Weights of a small transformer language model: 13 layers, vocabulary 8192.
MLP neurons of a small language model. Each row is named by its layer, matrix (up: input weights) and neuron, and shows model dimensions 64-191. Each number is 128 + 24 x the weight over its row's rms, rounded and kept within 0 to 255. Numbers have three digits each.
After each neuron's rows, "fires on" lists the tokens most often at its 100 highest values on Wikipedia text that the model never trained on.

L2.up1450:112109118129115148132131101120130112122154126131134078103156121155149114125141147116119106153138115124125126148104157096144106127110117097093165163154152136146072123142092153148094159150090136138123151164140110148139144151089146090124092165116118121142170185127102169142109140105140131117146091140114120120149117116135111092115121086101137122137099097100110084166156095138136133142127
fires on: ".", " and", " to", ",", " |", " into"

L2.up1012:140112089154117125138130128133113127144145124146121077120160135156126134114116143124133107134161104201129130138106090108099133140106168129088105144113071110121110142148168113142115119116120122137151116153166139084145121122119117088099095098128134139151136060147122136117122100105145160120098096129155133135138099141156136128126129113154107110115120155085119103140155143107116121129139
fires on: ",", " is", " themselves", " himself"

L2.up2264:132157128161123144136131129136162130107138134106117158142148127128151110179147092123081128129120134117115133119133164136154108131108090105132157125106133090088139133139136120169172088154112189109124138136151111128114119126128105130143146148142116136096112139154139115134131128148131123130090130091108126106135132125155198119122105084134130137112147134125130133119136111130118144146119
fires on: ",", "oph", "-", ":", " same", " ."

L2.up437:147154125088093124128162157138130137118127129200142115116100115138088134087127155171124132123122125140098175111132148154125162130118097134103138153168138117137141146152154121075147127140127107125131109135142146111126132149125142146125158127141137103158121114157168140113109147117138120096107147119164140123123157125169112136130101139141206122115108064142117180141125115138107148134141
fires on: " ", ",", " see", " who"

L2.up563:146132139094191124137133118138116118132122127223083161132153121153149106129123112097137109127119141116138143130126142122116112132104146125150094160120134112120128127160120117148161115129139144075127100148126100085134127041132097095148123123170119148151129139146154143109134120123121118154113112116123117127142111080118122135125160138148100125133160132133155132118126093140140128141135
fires on: "-", " of", " work", " to", "eter", ":"

L2.up932:132167148092145121144104154124159104173128118062110122107138149104099121153146137108110146150142107152098125121151156076124102138120102120118138146124152143091138151110139140154192111141108151151173173122145134158164127120131113121159119118102144137141115147122093140122089097141115135086150162112124107100138138138099109146122105120148144132092148183159122154125108114118125128114131
fires on: ",", " by", "ed", " of", ":", "ing"

L2.up1828:108152120133153144143091124124138136107126130107153159132101138131146118084134158145151154127112090112088134106128163121164132117129117121115116119115132103126130140163145117095195118132130136156144134130143101131085121121135141111143135121145112126138126106111101053146107133132118134113141136118128114126124120126138155129110111134143122127129155144082131170100107067123122117142147
fires on: ".", " |", "\n\n", " to", "”", "\""

L2.up2209:133105145122117123124166156160113157137120114077084167140095150131111139110126123156176136143141128116109068143124112133162163113133155116091149119158135139161136115119116139155130140107126107130131142106089146105154145090122156112082122123080163112127120121119090073107130145094174114142128123124139125133125141164159142118136002134097105133108124105204103138123158177131105137129126
fires on: ".", " of", ":", " |", ")", " what"

L8.up1619:135152090105114106125152131112111128127134149118112094126130075126108089157117123127128132127134150152158110148134116124124076168120139107132134107111133141167122129155112121157111098153095101135084139116141110141126109139095171120131115179118132113126116063109147144066108174152107145075132126127171119157106096137117167115092134133129156127131153148145107117127097160128138144127093
fires on: " and", ".", " as", ",", " or"

L2.up1222:127131125150088158150134103105159106145131079130137076087123123134148137159163129111131113119116152122095153112153132142146100118122145168143180126129098097101126157159120111129106104131088125121114160131116134151113110149156113115129118100114099099137115105121146143070104156144126100141137105136109134116115147105142118155116130173084123099182071118140156073141172154100156160115110
fires on: "\n", " such", ";\n", ")\n"

L2.up32:149116116169141155126159127115119119092118118178131143124163138158166120107122155136141133154138121133187124122090145101122112094142146117113125145163105149159111098117144125154155132104132108115190096112126105133096121103138120129143104120125132118135106099148092100139109154150127136160160121097153130145115140075122127140116177088092135123121120125155127201116098130115131157149156
fires on: ":", "ies", " than", "ually", " newly"

L2.up2081:165140134115112112117121107129153128094141138155081065131122142127157126127172118157163119121130143130167084136109101117105101134120118115140102090154131106132109124140118148146153136166108100104113131148164144116084125100108076111168141107106142114134162128139129199100099154150118106076124108110170134111142115086140169122130151156128102125125152141148125108114122185117127087144111
fires on: " |", "hn", "’", ".", ","

L2.up650:144120138130162129128121165124114142125139125117105073112153150135130151139165207126100154111121099157169153141141133103112128158148110128131109121100138137115108112121137141085106132126114098161077150112143105139133147111107128136139141161082152131152178128120103135116137142118080116158160143102125153134108110158113135131106120091189133109124099167145116124157125113111164137091122
fires on: ":", " which", " of", "ing", "}", " by"

L2.up984:134106102081128084158131112135136126105145110146133096089163138140146142138143115143108121155147194127100112139130140143156129131109147118090155139097149115144103144159065125136111128104116117122150116136122143138143130128122114079145092156114113094101144158108134138113106157131099128122130100135113103080114126120144118118131134100075126151158103112104118112146157112144134150099094
fires on: " to", " as", "|", " ", " |", ":"

L2.up520:139130121119132135138100149133098109120138133142177102143166137115132121148124170116072145102125121126166137112145147135103139134128109119112108133081137150130118125128138131072138125119105121197157175138159093143142119130164116125122139111149094132148139109119123166141116116131123134112148138149136115161131118168107116112125075125138098140137132122128135104112074136121154106139132
fires on: " not", ",", ":\n", ":", " of", " located"

L2.up1391:110152121110139110130108128114138118104107113145150123149181138138132142126125107086173108127121100133194115135134163116076121107120137132144132162136139111134128125122137131173153133160136169142137114138199134101128133101121108130164126155132116143121078119123133102113113137105093137157148115102130133142145125112141119136131214115175177096146116112071140145119104122122142159141149
fires on: " after", " qu", " than", " to", ":"

L2.up1787:093116046130122158144121126150126116103115166127145130148125115119128057145129152167131107129147164125111152126106132125128102091145140113108122137132133088122096109140153137107152108156147116098104150155170147112115134128093137128150097134114126141128108147142087140161135108151161154141189140126179111116121158157119106124115130107135132092137156172111070144146123131101127126062102
fires on: ",", "-h", "h", "),", "\","

L2.up1725:117124131104105126138122094141154141093120119123128114152108085084165149095111069093138105119136124158110119126123125117112160145122112167113170121151107127130183177124151147140164104107123147149110179129125148138140142115123155163095142118121160135134152140125135123082083116110146131123107138138128142133097154180142140149167158137140152138116122118136140137157125067138112138088110
fires on: ",", " in", " of", "ing", " to", " |"

L2.up2010:163102120143111128131124126155125142126163125129203143108140142121118131076154183136094152126125122139108180114129141144170125134136132112099078134108116130137129120135122131118124133123120116101124138114088134152107099142134138134094131136117154124179117173089118180129109109135123147196122141146134125071110130140160137117122076104133080151152142107159108163132144131138142046136143
fires on: ".", "\n\n", ".\"", ":", ")\n\n"

L2.up1885:110152133146109106150145152085177112137178152086126136104110121118130119137154103134129110164149132142116132119137114140166163126142157156084135165152124088083162105148152136097155138125094153128101155130116134134104146189137095083121117080155140139140093140095131113126162111123145102145128087117106132112155156141112090140113132134083107089129046074129087118083167119096126157110152
fires on: "\n", ")\n", ";\n", " to", " living"

L2.up2051:138132132120125138142163106142130127137092104105105132121148111128119139134104117136126141127149140143120114121110161145152115173120141108117143127176123119116135123101109137137178117130115143156158133136139166141187129138129128135137167060138143120152094142167113084124102121119132127061127141131141116119123168138182136140120156138101183148143138083194113091125161100134120147104118
fires on: ",", "-", " place", " of"

L2.up1613:130131119050085097112105110117153114145123130104163117132124107113135126118110121135116136127136112113138161124120125138097134132157095135105159132170128111117121162132159134147155132131152096134173144145147133113145127153127112129130112074136110120130130117114108198138126132129164127115141130124089122125160155106135101138131130134100134153129115137173142132092128081128129106124132
fires on: " had", "ff", "ing", ":", "ating", "ic"

L2.up1843:112098110074133122134139128108130141114116120145164133138143124123172145141103116092134142137132117122166199119124118148141099134150093117113115110130125134117160145129113127103081143120125143140079102146097145140087132101128131145124122092131124120186117109148140112139127091155157137108114117155128114149140136161140136135140134136168170148117121143128123130105137155140114126145138
fires on: " known", "8", "24", " located", "26"

L2.up2093:111140129103094109106124124117145153108134130081109126113129150111114158154135133155140137133097127138106114116109109148117147150124058147106136101153144148115136133102112160094126145123147127141092143110099176124132140168150122157102124110070158110127172102114064124121086119124115113150106125155090110111136136220175124103135130163147136125153124116171096120139131142123129113111113
fires on: ")", " of", "ance", " by", " in", "ing"

L2.up870:123097140117140127138144145155095147141139149163137129134113102165127141126119124096100120127129128121088157111136141118135118128106132123130067143110141129128105130182121122060219115121115134095145108123097110105095116198145156116096143098151123137126116137068157119111135107131109130132105125115097086129158171103121146160139099117128069105126149171108130100139143108136142096146145
fires on: " to", ":", " from", "\n\n", "ing", "um"

L2.up1984:131131105148134128119111129123132102124131134085130157113077110131117117122136181140103142131112147168178114119168153154138107113105124135103123149132107123113127146125164136119133130111133097130157145130132160120136130126126135119156127138157116135127111098148093119162126136121136135113130129134148092122138157158129112157127080091143128109163111098145122069119108089131132124108097
fires on: ",", " to", "==\n", "an", " by", "ble"

L2.up2025:123110135118126113139137144129121147134108138082137181122143132141153141072107176093100115110139133132078178117132137089134145129128137120113141167088120119146142127153127126118218122113097110125163120168159125166154122145157127093102130069148105136119119129134134164110150110142084123147121120147141104176132150078114121171135061141129118113113155133110130180139101174144122106156149
fires on: " the", " to", " different", " in", " from", "\n\n"

L2.up184:112142134092118122137190124118172113115121119058077135124112144127126121172126131093093140137136116163165175144146111137144129147128054133126139119157142128110139132116135137108112106155111123189167212132143169173123111141122154143148125170140131154110088143139141110127097102157124135143160154122100101099146114126098120122095133134128140150119135151089139114122083163115131120149106
fires on: "n", "with", " in", ",", "ge", " of"

L8.up1150:116095131095161133124140095128131136125118179124108154129139094122126157133137151101142103113109111130118208123161156137103137119139121120144104144142125117103113127156149160124153109143146109135087118114134140097150109086089189122116112138125119171115146124157153136164121069144129108128122153092210119100135105111098149144095105089114160121105147127096154169116127095107169106103101
fires on: ",", "h", "al", "ak", " black", "0"

L2.up725:157129133163143112120151113116120139121134105135122173139077128110114123115124098166131120132135127131163121141124075124143152140116088126132136129165127114104157153108148148148130135132142094130129126139104147093169135091105112150125129116135128124140173089157093168137105121155139100093122116136121148116142116147127136123124107150083169101146115112152144141091134143141129127098094
fires on: ".", " of", " with", " in", " for"

L2.up1239:118139113210141122158139119133139135079146119107108109135172145110122126098146086140145120125120139106119108151113123112130150110107121132130113111118130126118143122158133146126122149151098179113092171145106117127104151073150116127122110140110139125110151160117083190146108150138131104126118096157142139137138114153118132139146131123118138122124128134145119128121145097127152036098119
fires on: " |", "ame", " of", ",", "ate"

L2.up1858:149150144128110121130112139089108128159113130109103087136136119099146144113144117160131155120136158154145106122119118115148087154086076125099107121180125123086076133136129139113161119135177098108131121151131124103133136128114103116127101102088124114119174090109083190116086116118124143125123126136095088153114131165137122112130075096118134105150110127107141095104134132130129099088080
fires on: " to", "ing", " by", " Group", "'t"

L2.up1772:146101125169135117130135116100161112100121116090156124154089117111163108068136087169152159150134121123037127118131115127113120173123069124106137157184135137149068126137108121132160136119134087116088144126106114142092111163151122147103117116161122125138162133145054170133137137138114119120122117121099101140136102083125140152114169096129123105100110147157091139102086130136132093121128
fires on: "In", " to", "'t", "20", " by"

L2.up1833:110113141102147124143132116135093134126141135175197126122099150144096135119152144110087101124134112131166151115146189110159123105134125114109090128069133106135109131159115119118138148158121080172158168099184113126162111115119120121171155097143116128184110125106093164123149155090079141145146135132162107107091126111101111129108109173135091128160147125115139135100104125107127095139138
fires on: " which", ":", " place", ",", " ven"

L2.up1260:123147085157124125156156123147110111117120167149119135138128111121153126131112126110132129112145103179142118129100096152109108126151127151079088145130131115095109109110152104140167105161121113131106165139132151119153178122106152073127104094081147114134120078123102135137126113149142124130143114128155118136138107122142106122098148108152095082103124136089080132121124130095116081109146
fires on: ",", " is", " was"

L2.up509:159115118102120147146159119137138113163115125141211143164146096086152117195108098125131115149142144158084071119120095140133098160125138153108127111157138126109121132111149120131154113130138117129146152126096133141114121213133128143131140079135138120128131160123120047111122106110132148121117120169116143108153129160118148157133164127109127160145105145148120113138115124130134116087118
fires on: ",", " ", " to", " of"

L2.up2001:156139077061124130147170127156124116133092135216127137136118128153107131126133123115142129135122137150114102106172161134099121145090124142119099087160150123135153119097151139084143111144127132121152164144133133123096121168143188141145130120096139122152134146104132125097099109098123149150154115135114085120186166162112142154127145137128188149127115095113135134120147125117157080091100
fires on: "\n\n", "ue", "ender", ")\n\n", ":", ".\n\n"

L2.up1580:142125137096105134106138118145117119108158137188096105127150095122112130147114118109112083135131132110131131124100122169102157132107161139138127137165136156125115147150130107167175110156159136165122097122144160092113128162105146135158155085130138119165122133162169143119145155121106133167118141096152140143114106150132139124149118134142110116133116145115146165100124141113142123121130
fires on: " |", "on", ":", " ", ",", ")"